Part of a small language model's weights: vocabulary 16384, 4329 steps.
MLP neurons of a small language model. Each row is named by its layer, matrix (gate and up: input weights) and neuron, and shows model dimensions 160-415. Each number is 128 + 24 x the weight over its row's rms, rounded and kept within 0 to 255. Numbers have three digits each. A neuron's up and down rows have the sign that makes its largest values positive.
Before each neuron's rows, "fires after" lists the tokens most often just before its 100 highest values on Wikipedia text that the model never trained on.

fires after: " |", "|"
L13.gate173:151112099084147135131104121125102123116134106146139094156129123123135137108132159114147100104145164117111156105100151124140107124100099110125092149118142147111145114160129105147074163106194120124103173093103112135105082112133153133126150137162137163117118116117085105151089121114112126125087124159110147167082135164140120138143150119121159158073097118126114148147128136107144120117142135149137118126097111157155074136110114104085120134127157116125117151158092139143119157102125164111129086127119141122147091122136135158102127109125176178136141121153130145156143098133124112102142099154146131104135137116116120125112071109118160118116124122118141123121126124077116092119102118139095134147129145102107130140104129156142124176140148123080174153113119152160108131083113087
L13.up173:130111106153141086122129137150124120131124108149119124101102151123119129154101120125160095187164137132140126123125080123117130154154124103143136107131154081153125144100127174110184138140150151139158168149157136105105152190088099165147121152156115180148133136138149155128130113131159150137108121142170153142150151115117123099117163132093161126145139056125163104123148118133091130119141090108150170089122098156110134121147111158132108109103161085121157150121109133084130112097114127103119104138123114102123122100106119140113073137147115114179121145132133129108134098142124108079130136103124088145150144136121122176097095097118158154147137122144167181099152142115121104107028126119103142114141184125126116148130133136122139119125100146167123108128107113092114118136107144

fires after: "\n", " 2014", " 2016", " in", " |", " 2015"
L13.gate364:117136127152117157153131124122158142140145145170118145119128115145134123095104152118124165131112165166074121104072122132120115112144122112139163153139111106117119162164133125116134142143134128128118159111130100109084135100103105141178100085127119182165126096141085143132106107136130150147131154111113161072132129118113182125133133119146092162114126111139118162146129178162135146147103134124077116151157132104147111144187122129143111139105142138106140147140114141137118163111137096188105141126125166102114084134181176131107162128135152202157142115141100140127137121103131144156148160150117120162124155149153140093114139104195189117125121147151165133130143124131091126137164087104156126148127165138105158123137152150137110115144128118149113176136135199136126095118123165
L13.up364:144144107175147173150132114089152108118129122174102137152116141150119116125134153098130126109102108141085151119151114107140126123162100114116131141159103090075138122142141091122129144139106117190138129174157126087129144107150102127179109079164122131135100121122148171122114088176178115112127155126091098123146105094088122112099119114140127130149158143124122159161111177181136115137100145129092125153157089129154129151147156103101141114135108126124157155095083121155123127085126051142126161150134145124140138136151166171121141095122124145104189093106125122144146092117107157131180146111123121168133121122117168114114160159178144115175109173145149186117089118108102126120166125140127138104100166119147136119127112152117167103142141118149161133142143145079121104106135127

fires after: " |", "==", "\n", "-", "|", "B"
L9.gate497:176139103122103130107118154117147105119150093168134142134187142121155196113135113150109090126132147121132150069109131104121143131125141108157104087156097123152120129136145135150147154125131120140092140102165156103097102126144119103096163158115116087133142120120112137091096148109144150137149132133121131126129128153126110079126098149104129111110151118125128085124124126126117133142124137114112120157132134180129124111158142135105074111109108135090165116094152095143098170118135155131140148101104162147135142121099144081110158094133133119090117063131121102098114148146142109124119153129113122135131168144121157071126137116115112140134114125167159125121167097144140121103101123146175112096139124138128105112116164139139119116142123120143130134130109146156127151153141119
L9.up497:153119146115115131115182105144129113100114097106094150152118119133135143148109174136155089175157126147116131082111175160096141097077128104155141121117130114125132141094124151115137141112144121106116111109115150063105118124146140083142107125150140163132140144142146126080111101124111133159124102150069104084094145138088123090157122140120156128109132149151151108165163093139137122131076127139100122110121090128144138135147139116084138131117096134131139126109149103127108124138098129158114148103099165118126110115086133162112114088155135131100169113127068133099150137186126141102183121120101134121093148164143123116132096125154083123144112135153123120135120106109123116102181173144163088106120107122173124116142146166094146127142092116125113148180098190136138144125123080

fires after: " (", " \"", "\n", " |"
L4.gate1249:113120134093123128129167174120099134101168131078148167139121129156143152142143133164132139127082155116175147101182122117166125105091131124089086156106147097175122103128156164150130125113133148185132132097146096164126131147129116122174107123122126112124133144147126128107115135138146174154083143139137132129146105139130130160158093184124097129101185152089171145113131134143099143105115182149133136125141128150136078105088112119115140141135121113112177139141165147117141140145095144117155117112156135160121157127153154125135116135132111185144181156144130134155141126137119181122149122129114124118132154122161128112169140120113116101091103095156118086105103115126138145115073090116122138100116119136154133100154148059092116099147165128109125102122134150160145114103125144
L4.up1249:173149171125128187089129111113129146114128118135118117121092120097094120153160146139108172120124181158107115161154123130188136113128108082147170095105144101117125108099114119127103110103137123136142124148106152179101119123151106119112151164157076134098123138134164169144123115103108162150124156149155107100133144144111126100137135094139097165105128122145183161140125122144120122105145106099176128106121111146123113136107191073148130144124125131098126099071168112116118104110123111138104096155119159106150103161153112158115130133111112139106183123122134165120141139129145120087136123140134177132126141115160148153177099116117134111111112138151133101131121148137151150063108124120111140066157129112156088154125106126144163127116105125132116136108140129142107116138135112

fires after: "\n", " |", "|", " a"
L10.gate859:137143129107086162131140115112135145129140121106114128110103121095177153069148131163144099105121144155097159130136120113125105126129167109132141147127090097133133126134169181123109140118137156120145155091134103106146129178118127133115108164142103083142157117108159086144147129125107169113132117120137154112120167129175143123107163144143155086110129137114122126129142121107160103146131181111106116131106116179152127179096118117100131146098103117143031153156144130147137126141172125125134122125162096101091131114132071125143137104107151133127142126076141117127090095125127145131118121157106120104113136147151116098149130112179115150088140135125185141126099101101125156142142179118113120134133120132121109140116129165113126118125136098114177137124094111108131135117129103
L10.up859:201081116128128135141128127124100110092143093185142168110183092135156116154154112115119095155145093144102123118129129144147112148136112107122157143137143127124099117104149117134130092113136124173125137122191112126140098136099162138133141149163118131091126181145133133135113126092088109117152131135122139147116163094098093130140149137091122129132131150163108112143101156173106142112129159149073115164098106124110151123135127147126089126118145154094164166124137103079134120133140132124107149125101125183162140137176103128146110108131132078087164113105149109121164158159111139094149116140123166093119168132136161160107155105135148126072124109114120148119105111126132120137127117139101124084108126125139152153091147121140102156148087119099106126095147130174127124156107182

fires after: " (", ".", " \"", " [", " “", "-"
L4.gate50:165122078154106139150115163127115129114149162124147096097117133126160155125115152145112172101149151107147135117156130108109104099140152149100151120083091120141090151152181129109114115130107156147161122155155143169154118131095121164126152095124092111132115169102121145127164102124120127140118120146147134110131131157111123121104132107145123154133163102143097159117140091186094127108140131113129135134139140143160140146097160062114095071134159126119111152104147108120118164100051144159142075087151136131144148097144137165112168126155123108135162112140097173097120089111136122096125151099145131136163182101142104087146121132105110166110130106146150120149113106108137156159138088143120158113159118143169126125128166104142142138135155170109091109095134103111144122130121106
L4.up50:156124152096137159118129145130091098098123133135142140111097174106132165121133117167193088110093151185138143109116130161111128132103134138133143160134143086159116109134131155138149122121096106128153099143123155130159139105160110132133138113122132123132122129127146174147159154114118128121153101116092186126109147145170134130136155080162138110135144092125164121194178100105138197158146147139110127113124120102137129190123160130139120128075088126142134134139110132138129115153109099125100131111159115142112133147131110127124153120120140143154164154092126102103105093086111118127131156111117074111104108133116146160116131138107121132135126124125109200152128118192134155139080143131146115116166152142132127139162169160151117117130147101155129123131106139093126131128130147

fires after: ".", "%", " was"
L4.gate325:145064144121097152138151065122152056147135185155100105121157143139125162129113141194134150146120107135147108111137135119151143107112130156150119135084135140142131085180091084125108118170127128116113136114104140109102145119106162133159105119184132100153102125124143179134129133110144136125086128115204183166093150119098105143078148162128130102131108117137144147134167146136137133097107150072108183088099139106142103108130128141095124122102177153102109133067146124091124145101130168131111159139144135159163120114160096118151169098152133093150137137113154121095088127133137112115119137138136109121127104135142127114135095108076149112136158115135146106109097121098093123138099131141152163120119155186135128085196116096132143134126108165160116127084089142157149126124119096
L4.up325:155110167135133151116178146083151134125157147138157101109121127128143087114177144121175145070124105146129137143109124151140144121112134124085166151097158126169125126135112115105125134115134167071136084127122147099134138140135184137149119143153128136076101114127077129112114139119174155112114111130133133168154109095142155181143156114185132123132115128107133082137161136099098145084101155149102147144103128106118114109155145109122157131129142108147116168126119148096141126105137088128177128108112134126126128121135154060139163134117099076096173119159096135129120134120108131127133122090130137129158092126142149119090141084144130136133202147140125151141080133133131138147142119120163130107141135133134170121144136069127122120132110128104131108129102107131169128142146126

fires after: ".", "rad", "-"
L4.gate248:129092126131135102177106115187153105113127100089115142111169133147113154172137128125119157095121129164158132125145122143096105135123096140140175165105151160124124178178125096114119154146141133167113161093130135111123147121098129139122123136141123125127143137152168115125146071130111174152106142144150150143156133144078133073100155114150074103167147141140133115125109164168127155106115126173099095116120174144144112121139153085051121140124140074109090140127108120137147188102136129105079139123152138147140109143103144133135096126105149134149131122149135108114099149176167142111165113102100109162127184114168133130171143135076087115180169099103100131110114112104112146120119130109157130120120148138151107152128132120135104154159138099111117142113098132128146151142140119
L4.up248:125142142101108145122145135110158113091144110168109118126158105149126131116119123105075149095120142120105105153127096164105136142195155150131118118165112155156119091142140126148115140119137148086142089129121120109104154107130135123124126122126138137125087129139121113125115132154140102106127123123122131129123111117148132092130121080122145132148107143101132153152124106099130153111117184100145090128111081143093145146128129135152131152128141108135176105109125092106123129108115116179126141111125135174164091105087108157082133174138102103120130097148182122122102148086149129132102126112105130124147111165127140111145147097120126116109127111149090111131111118137099145118124100109163083179091184104145115106126156122105177133121146098136135116202144119157115147100151123

fires after: "|", " the", " (", " \""
L6.gate322:142140113129132134076146186163045093162140133127154106084110084154118187110167141118129141118093102128119132090131126143129099116106124149101181117146139076132099146133130105125104155143082113172124148114089117142122106093128133074125127138132106129143120126093137148124117114131137149142079125169124105122141062166121118171102094169081125135145138100126138166149109156125125130137143139153154144106169122103101115100145121115102126146156086161150101134118124127073147101138132140139142168111169100125140118160141149111138152055114129134130147119162129112094149104164074159162131104118144099129141174089136124127092117094146152161139153098164078112140106135125166169164093146109130121107133146155135141123124139125136137095099112136136116147138090127141141114137144110
L6.up322:131143169135117112128136163146170142130111122118118116114150120072122159161125111133143146172075100142116123079117167161104140147126125127170125143167178137119142105137153157170146151101113068189107140120142157140131112148105121098101115153124147104113127162138146142150129107131108095128174145125140152104132134142108174136156091105090103130131119119133168183142170086108148131131140133118167132141155083119121132152124161168146156123152125130146118056117177158141150100134143121118121119117152148159153119123140157137145144101132124134128148146114158170164168134159088126100160067129140136113135148130143102112152152121120135161138125106135142084080118101111120170144121171117121099151101116083160139127122121169134137107125131097097116123156183130140111129130133134

fires after: " |", ";", " al", " or"
L9.gate226:142112130135144122149184128135134098147117132132103113120144131094111136157179150115069135110120181137136122159129117110102146140109154110075092150098138139129178142199130139109124124113139139153156153070145102146120140101100103162107119152131137107154108117130130151164084130107124135110104092143141151107145080092136137122105146155133083110136101123105110100100091144128124114115142126163137125101108091160150132132114134106121116114073164145102138168146154141111102159147131138128123136092107128123152102086153109194121105119186100191163140146148169163113137114106130095123108125092141077143113096143116112156142089154134144090139166158126141117108159111112114070117133128118067121093156113164159109136112112150142146090114100101099121149146092128126130174133128086
L9.up226:122158120080116134075168111087131139145113144155165089117189190151108121115111141128149149149119167151123129133169132133097115141106157140120154094122107128088123136120139100121178082136094121131136115096164119103139120159150111101141111122124121109136124160129148123143142170124110107111113103151132108149145129131114105119099121129149129122148092101073134119069108126124184113175112147130141127095131130138086099104155116141130078117150139155151145155118101150141140088100142144116124157116089108090083149161150135122114135101091136112121128128100129110111162139092156080168104194141158063150122152121148108119088100126147108172103142143146112141072128159123126095130108140125114120127129095146114165143142162112133143111148180106145115115140151118150148120134150089

fires after: " in", " (", " H", "In", " In"
L4.gate1162:120104141099135138082131152149078123136139131167137108132129154136119124170164118114105137124141129157161141099149132128121173120155142123117130104129124074142129143109170103127101078092096096177087110100107165085167105125161122122124096107166167127143140133140123133135101114142076166121106104141137162117133097132142137107123102150122084120142141112156097178096138090118145159115138127146137100156097080140153143116146131136159081123128101172091088105157111078163157113106067083127132174129163159135121112130140158112150126112156152150168118108132131133155125150094167147141114104143081138148170138152153158139111112092152162157113147112157134120128087093135125186130137138100114105144160133121148095106087092151104145113133137114121148154131143170098142141158113126
L4.up1162:144140116106141128097161175127111104103116119146099158090133110095152144145152091136143169105105128134124120118124130147136176131082117143124131137135120172125148117136103113157144148094105125121145078106166125119100129131115151144129158145148157156067127177119169135145144103161096119167123136148103160155105139151155144111110146171161122107103146122153155093147127123091137146135114129107115130101157075148157119106102116108115128094104164118125099123129141119131118145149132150142073125134163132172133140151111149133149154164108139125139149116138129106097116133141175109072097143090119079132171119140140168127126122114099086144129109123168113106106153129122105125100153120099093139093098117160103154105135121083135092157139174143167123165075119137096160123131103142

fires after: " (", " \"", "-", " was", "—"
L4.gate178:118104166163106143093141162131116087149118148056096133100127142143102141138116134124142113165122123094121117092222134089131122103130120084115115143120150131148178143109148169159133124184111113120130136153118101143095183119119148141132121124121141139168093164143175115129082109151115115144137110152128139121168112097160120118129092173103119169112146117197153131134200104104153131138112148145124154137135142117153129170149153173138119118115128116114140137110140121107124139130118168087078153116136104128103094103140119079135135126099122125152198150079114144122134113102112129119148119165110105128109145120116128135102110118116136139111098126120159147140134134156119148153139067163105142097117173126074121139153147109119137111131174158147129150109148125120136085147093115
L4.up178:167118135165129145118141136090159127086133124151139151154106143149125133122170143119156109094122123094191124145141103129120147119141152137143144155133157163117139137137120076095121102112109129139141157134133146142087155093120132121138157157089089103128133130129127117098150149136182091146103134113121133142121100113107135116128132137122151130113124161124146178207152140145153120118107113091118168113126141090072134152167132115125123140165135089103119117142109112113166091133147134156120120178093110110120131125150104146135142115110104080127091111149081113096123141151093101173108084085096058140123100138119120119137076109102068161157151120103127128113101112121140168136140118135129146151142141142114143129135123142147155158147125129111128120130127122099155104143148100